From a checkpoint of a small transformer trained on Wikipedia: 268M tokens.
MLP neurons of a small language model. Each row is named by its layer, matrix (gate and up: input weights) and neuron, and shows model dimensions 0-159. Each number is 128 + 24 x the weight over its row's rms, rounded and kept within 0 to 255. Numbers have three digits each. A neuron's up and down rows have the sign that makes its largest values positive.
Before each neuron's rows, "fires after" lists the tokens most often just before its 100 highest values on Wikipedia text that the model never trained on; "fires in" lists the words (lower case) most often at its 100 highest values on Wikipedia text that the model never trained on. A number after a token or word is its count.

fires after: "ul" 21, " st" 11, " St" 9, "oc" 6, " c" 6, "or" 4
fires in: "population" 21, "station" 20, "location" 9, "city" 7, "education" 4
L6.gate308:119129096142121121103132141141119116135094143095120116124119104078110150129165092152138114158114122139130125101109141122154137109132079175116161139087146129117099114150109137152112128121108124081166125184101143086082106187132113154121179075140202106138153133146142146189099125139123111114145140085103140138126135103113139143093109114130115069114130172123132149114122143120104137094132125091106145103103136156168158098099121162119124137117121128122124101139158149098127114136100131
L6.up308:136116117122184108139135165113118121142186142124150119167102101165158120152133135114123115151153090117129104148143129102143147065162150118119107125098154151139102134149113124103160141155128132087088109134096106116121141106097111173147075125120153135140128077109143119132115117130106111121100171166154120096153139125151103097170126149121146135175136169084120111114118084113070132140136123172116126149165147136155100121144114134163153149139132087103143102125146137167150133129165153

fires after: " S" 32, "ir" 12, " St" 9, "oc" 6, " It" 6, " D" 5
fires in: "airport" 11, "station" 10, "was" 10, "sports" 8, "location" 6, "sr" 6
L4.gate176:122140101087073136094105094115091116155145108104091121074086112114064140126146074133160096155133106139129134153122119104145149092102102124099164122126127097141119138106084142146122153148099113116157140143154120152141145143125154131162088121091133125102133153133096101077151139147129160167153167100130151155127151092141134138101091132097112147120118143110143088106106152123126154129112118080152119127080123147161168117131129168142110115111136113118107140090181124128129141115141117
L4.up176:115108109158115102131109136098144095187105138120060151157145104124118158141158111105121129117102103133164115112123078083133153123125112118164120151153088090082129150121116095127136109160165124120132120149141143182109155147120156128138122094152137127178167099137122129176100132143157186113087142143113132164159136154129119135117113098127121141140149139125104094167141118117117108106127105103082127126144112131180137119174099103152114093096144107108152163125104165116117127130131113

fires after: "ul" 24, "u" 11, "iz" 6, "oc" 6, "ig" 5
fires in: "population" 21, "location" 9, "language" 6, "organization" 5, "date" 5, "information" 4
L3.gate158:123120101104120102174167125138130120151130107135095121140128102127106139146103095122150140141113149151104130167107155150171128126160091152133109103128113144141125120150177158116106124094125136123095122115087144143147120108094137200132151147141145133157139103164160130140154123102097124145143095080104139123163127125122160141091094123120115134132147094137093160141125175092135115104123132139134153098128093111197103093160147141114141108110120111163055100116144182100119152147116123
L3.up158:101107112081131090142133198137141171128149127091125128137150158100115161104139119108127112172099130165137126131124100109147147124090108145172156112116107082137132132124123138111143133125100141098140130117133140147183138130123101130084129132131174135131161090093133164167113162087177125147108170140095120111144130113134097096111110140131120157155130136117093111119129182140112117112091145126120164139127146106167152110141191116182146118108120159116117107150111139137112130143092176

fires after: "T" 11, "," 11, " It" 8, " T" 7, "inal" 7, "s" 6
fires in: "was" 22, "which" 14, "originally" 8, "were" 5, "of" 5
L3.gate124:108114099063113124126085145144142143120118113146132157146128121099079196135129085122124179114106135123151114129092085151124129123102095172132139141128127115116135141125119130130146162124104141123137162184095178130134132135166122095182134110148156119108145149123120076153157121182106162158180138108109103143083117102104137122123108150094132151164129125133125122123133164148144140090100158139129128090121134074110139134167116143102124120124181112100130106122143120098127122129129106
L3.up124:121140107082129168162143172131169118121136112094099129186148113111133121144091067053122179167080133128121129078111138124119146137135103123146137129155114143131167150117148104102139136126103127152152136093170127146115124112150151115130154125129183097099110155126093133115124159094125108112147104122103119146120120134162160165156117139125084136144105160138123144093109172131099144100108138106131131100152127147107106155113100149113143099103122179146090139111148137094124141143113127

fires after: " " 72
fires in: "1" 55, "100" 9, "census" 5, "0" 5
L12.gate400:145154137118094121174125134118104105195137168109141114128147132140096118116125126195101120131133144155119159091159075120091104125128096088112137113091155141119180146124115152155129083114139098154141140122120153093110085129123144142142161099150091135117098140125108092105121155112120122142151106120127102101148133117108130147168126138076159123116070150100133145136086158147122113124108130089115158128166144115100127168102138111153157145117136151167122137111142121105123139180103103
L12.up400:112105137141141145113141110100134098131098153110126122145130135153102145103153120122154136143146155109126145095116149114086188105133164134128075091081118173119138150126150124144113116158129135141127127146124100111104124147158166153124151094161108148154123110163118108093157113110121119216162168102118120176121147100132144139117167146135139140109103156143138149161117172115188152123120154152111099111115166133170126156125176119098128134123156132131132153142144139130092088165114099

fires after: " e" 21, " st" 13, " l" 11, " It" 9, " St" 9, " T" 8
fires in: "station" 20, "was" 9, "line" 8, "route" 7, "town" 7, "east" 7
L5.gate106:140114106090102150142116132070146127168130126095107131112192154135127128154095143116141119139132107148106110178114102087113091114129118103131132135166129103109116124143148114106111139147119116154143130121110151179152140085176177115144128130105148174180105121113114161132120104108033130107135150110146136136148126097128088133148119137109110121134146078137157123146167149079121107167122112135147104124126098095127153114147139143145089147109149155145106141115117144157155146093134121
L5.up106:113178088158112085115085122131126164092134126119122105114058124100100148105102108094120123079102105152156127144170179142165145121104101115097149154131128135149130147125125131135127123102147161112169128082135156116090122137156145167128121060135142145152161132140110125151131098169132146131163144132128116143130142144123137127149092129084112087129131152120104151111135123132147162096088151138070119082106161110136148083128118115090101112134140103115105115138142132102108134125103120

fires after: " wh" 31, " be" 20, "a" 10, " s" 7, "h" 5, " f" 4
fires in: "while" 35, "before" 20, "since" 10, "because" 9, "when" 7, "file" 4
L9.gate205:158110105154161108131110085124126139134120148131175149110099122126143121127142123088080124099101157124103166148063085131197147122146151134098117112130103130111157104089133054112085124099140145109131130119135163117099122100133118144138128104140134197160079108139133142120137150126152134108140160102115101089166115121145118097140128137142150123079112115147139128142148106142155142096129170120112148154133078104158136121137123128132118130160126169127138155166169130138152140101110111
L9.up205:144132121132166107161095126105050117122156162090111118116101152139117128125102133073092119128115115130087154129138095106119136158111155177095089166133130154138126117163129084136121129104153181128146127137114132126124103137132104134099128151132105145111128132118119142193136156124090119129157115114157102143148090169107118108164138126114145099110162122107128118126105070134149178047125127174170149129122135131132134140161147114149122102135142161126148135169119109129146137134141117

fires after: " A" 25, " be" 19, "A" 6, " S" 6, "S" 4
fires in: "after" 55, "before" 21, "since" 9, "school" 4
L3.gate166:176134173142144108164150112128154124159119136114148121137112075128156142135168109122099169106087149102100154116109126097141118163162157118134153114109121112106143124092104090101108120126107131120125108115073144094091094095128105125153126085133097138096105105163149148122126100142128123095157132123063098086133084125083104105118092133118111116094150140097122112157130140154162142129105162154160112157103128151176106104094141152139097139110127160144142134141123115134133164130122165
L3.up166:119136142163104085164129062126145107136148154127145133122089103150094141134148120099127126127120091184089119119125087124144108122071144129122117154106086102135129120111116152171133121116128128122174166092112160090098097124111112107169116112146136162118127127136123114147100129118149124161150123126117116106092130142159150102123141101153137141097123149134138099150105085134124141119108161125117111166103135107137154113115134202101190102106119116099091143138127121144116057153114119

fires after: " de" 17, " pro" 17, " De" 7, "ed" 6, " to" 5, "," 4
fires in: "on" 19, "development" 17, "used" 11, "producer" 9
L8.gate12:136135161135155107070192096142120159142136122157105123115157103135150115141103116143151103150128148137164139118141132099121123148148107108100120103152114102111121117140142115137142110160117169100149093101138143153144159084143095091131126141078106146129121091152151129134158122123073149092144173116124120132137120095115090116123153167144137129153108140157164143173120144148103150150135103128137079145123065133137122114178129069118114138125143162104111165134129163161167163133125109
L8.up12:156110158139122127121120099125113112108134127169129120096108092103102126146121136198153144131163163097110129155131143134128114099140112123107177127147151149149090156103115152143130146116139137068178125129098094098125096166114138144098129157119176121090126167115101143183125126133145106182163141138128109122106147159158129134120134133139132111161114145118167102173170134144106161090103142151130116093103106135157116160152167089141136167130126100106180125127143105127106137107150118

fires after: " le" 26, " Can" 20, " he" 8, " gr" 7, " ind" 7, "or" 6
fires in: "canadian" 10, "leading" 10, "canada" 9, "leader" 9, "lead" 6, "colorado" 6
L21.gate191:122097154088146126085141139180128155103164117133136139115112178124113155076120101118128145166187142167136124119165122136125135150136109135105092164174143141143136147095122106123141111133146134144159117141080162125131121051125087103158106132144120119109100113103099145091143111157132141131127082137165149157102093141115109117147115107151169105093093127137159126153167117121160143144128100084119115105122111157147118159174120161119114113146132144148152155116162115145140119139155140
L21.up191:119075167104158131144101073170138151109133076127162135135138169092105139137152132145180183110137120143119121172125079143100101154110139130084145105183125132129110167139126131088124115100138102160132087142120159128125144140142112114103119139155130144118112115130098131128136156142138157065077101146159130116091159119134098133122150102122166132125115132127143176148175112129160136115129131122135121119141153128115138115158168177133103085111151105112106128104130107171132112132123135

fires after: " be" 25, " A" 20, "A" 6, "," 5, "ly" 4
fires in: "after" 56, "before" 27, "during" 12
L9.gate434:155140139133146111142119046097132110133100143156153111129161123174112094116106130158120138110131125142155113137160093130135121134097098176077118126098110163086119123103125133112126133149147161092131105108114126121059134109086150125148117129173096175120109086135124118121123127138124139110204129112099109131150109109117136151099165094122136149085137124141123125172114113133111142113111174114128126145095138134140192135147168108146114098105118134155130143105101164150149109116123133
L9.up434:134148169157120148108114133097123118121144099116123086088119097139127111108118122130138170093139092112134110139129127118127116132134073167099101142111072141148125117130112074134122109132132148116129139136097123162084111139099100101141124111156098118102112103125181149136143186099116101128141136147117110122152153111131126098115096108113173119092078133116114116166112120134162116098158194170124100141112118126141143134114159179134084132065135125103120103126085138132156129130154091

fires after: "." 38, "," 19, " and" 5, "ed" 5, "ing" 4
fires in: "its" 34, "this" 30, "it" 17, "which" 13, "itself" 4
L11.gate319:169146110134136107124169080131137162133106108105108174133102104170147168127126159152149132112116178102116176127145063136117117110152060160114166109157177105109125088122109107128105111145116145118093159135132093129090154112122130105113083108139121160153122162142151147151153118080159139088109108122105151129148116076119151121154130142148127143132078165142116159141125128141131100113138106139119120153119111115165159146118137123079117123103141159135131119113134093103137125132143104
L11.up319:140148148138130163139124182123141135148150126124152141108144116106130109145149094158074118110100122105123080113170151123110070125121126108153116126181124095160177132153155139170117107115120103184113132099155127136110117153114126149126142165119154088082087132119134122166117092127125097142117124106131107127130154153170120170151104154115134136168139104138120188120162147094116145160126149148146099143115129087078137108121107122155126136132097087104118122095154145135082119148110121

fires after: " " 71, " (" 8
fires in: "1" 68, "100" 15
L9.gate189:148121104139085152121111124106134121192129158117154123133166122120146129127141117113145119133150166142112150103124111129088171125115128122094106107102151143088158122128156169150112137126123117157140139119151210120109102088133153158134137116130120119147119136168108104123152135094160139168166125141109111133113156099107094143145159079127132072133084157107132115172109137112174176102127108116089139092140135110164139161127156127117159146117156173126103132116155103115116125130077098
L9.up189:159126113169114166116091130095154121188122167150155113152144133125110126096106123117137111123134162110123164087126104121098163071074160126086100105128154136110154119128129129164134128136115130129146116143145193132136111058120154157139100130129124123137095120171135091116157141126115147171158112141119111133137144110106089152158183110146141075134099144091119122143101142117149162107119109106103127099125147115167147149137140129121141135121149166161130166119140153097137128144091108

fires after: " d" 20, " de" 17, " pro" 17, " rele" 13, " De" 7
fires in: "development" 16, "director" 13, "released" 13, "projects" 8, "project" 6, "directed" 5
L5.gate198:135146179107155150101143117141126182173106109124098107112136123145170115110141095096156145161103144120180100108115107130111137154144075127142142122136125101095122147166150088100153146178108094151123115116120161146120118114118104130097129110097103134128148154112122100122160127150180155116174128103086115110120120140075113123134144106110137062114074128127151130173120148137136131147117149141156124155124120142124122118133120162125156122109137142144147143150134077131182135190128133
L5.up198:107084098123094102100167084159118124138129152153115158133117111149161128111152137153100119118139130119133087136121131130142089103132149113124161130159127179121141100142111104123114130163139108078113090131150115104122121105062073143127119112126187104175108126136137105154096122116173165089111127145131111104129129162143105107118156118139137168156177104116136130117151060105098124149122149113106110158130100130127114143154119118139108157112129114133157092136123145177087124088117105

fires after: "," 22, "." 21, " F" 11, " p" 8, "p" 5
fires in: "this" 42, "which" 31, "first" 12, "present" 11
L5.gate87:148100106083132145110118180113119138147118133138155125161079135103117151095132155135120139145159110093152134142135073147113129129137116167121099114145121151173142105155103138159135156130158119126125151165133053126144165136099148155126101153136116133112119159132159092121101114141139117115183123119107148123128129083128136142127149124136127156130100159166141156132122176166140128097133118172103151152101148135137191157115110131094077094122134169136076162128132117111140152116096108
L5.up87:148135122122144176096129109084146158117128123108130148128142123134125133152100142149137168129172146099176118117074122116087087158113070148156121119155166144142141144123141113150120097121129152134169131147174122163160137101133092129105108111136105150144102131128112172136111111094127074114111088116087124145139105148125121179129114181095106148113131112152114148178135144166116110094134118132125082155135127149116106153100143118113070154109174134116122139133153117097140102152105105

fires after: " " 49, " the" 11, "-" 9, " was" 4, " S" 4
fires in: "2" 16, "3" 13, "also" 11, "first" 6, "only" 5
L14.gate324:106130115138108153142085155118105128128147114154129123133104131100122076123132160154100131167119124136161098086108095144154090132108115156136115095098135150123152130116085113124130177143132155151129143137105078152069133182138159141146112128116168118089133133128080121142092157140131125108113123098134155156157173119154103167130094130091136103122098129128132080163101175129135133086100077122096102145109135124112141146117140133128082099179152152138145120107120108097108109138129110
L14.up324:148145123121096116130080168090115127121082141139135071174092147117106134123122168113093098110161129133103112141108141105129122173093114109107148117107131108159129165152142090121106132155114148126140128129112123143147110138144124131144144161141120102119138127172101120121152204109128115167100114165123088144110111130126133150135172125138136132140127135099134131131087134088108089183119139153152142092134165138143095162123110102104137102136148087174157192116116110166157121117139098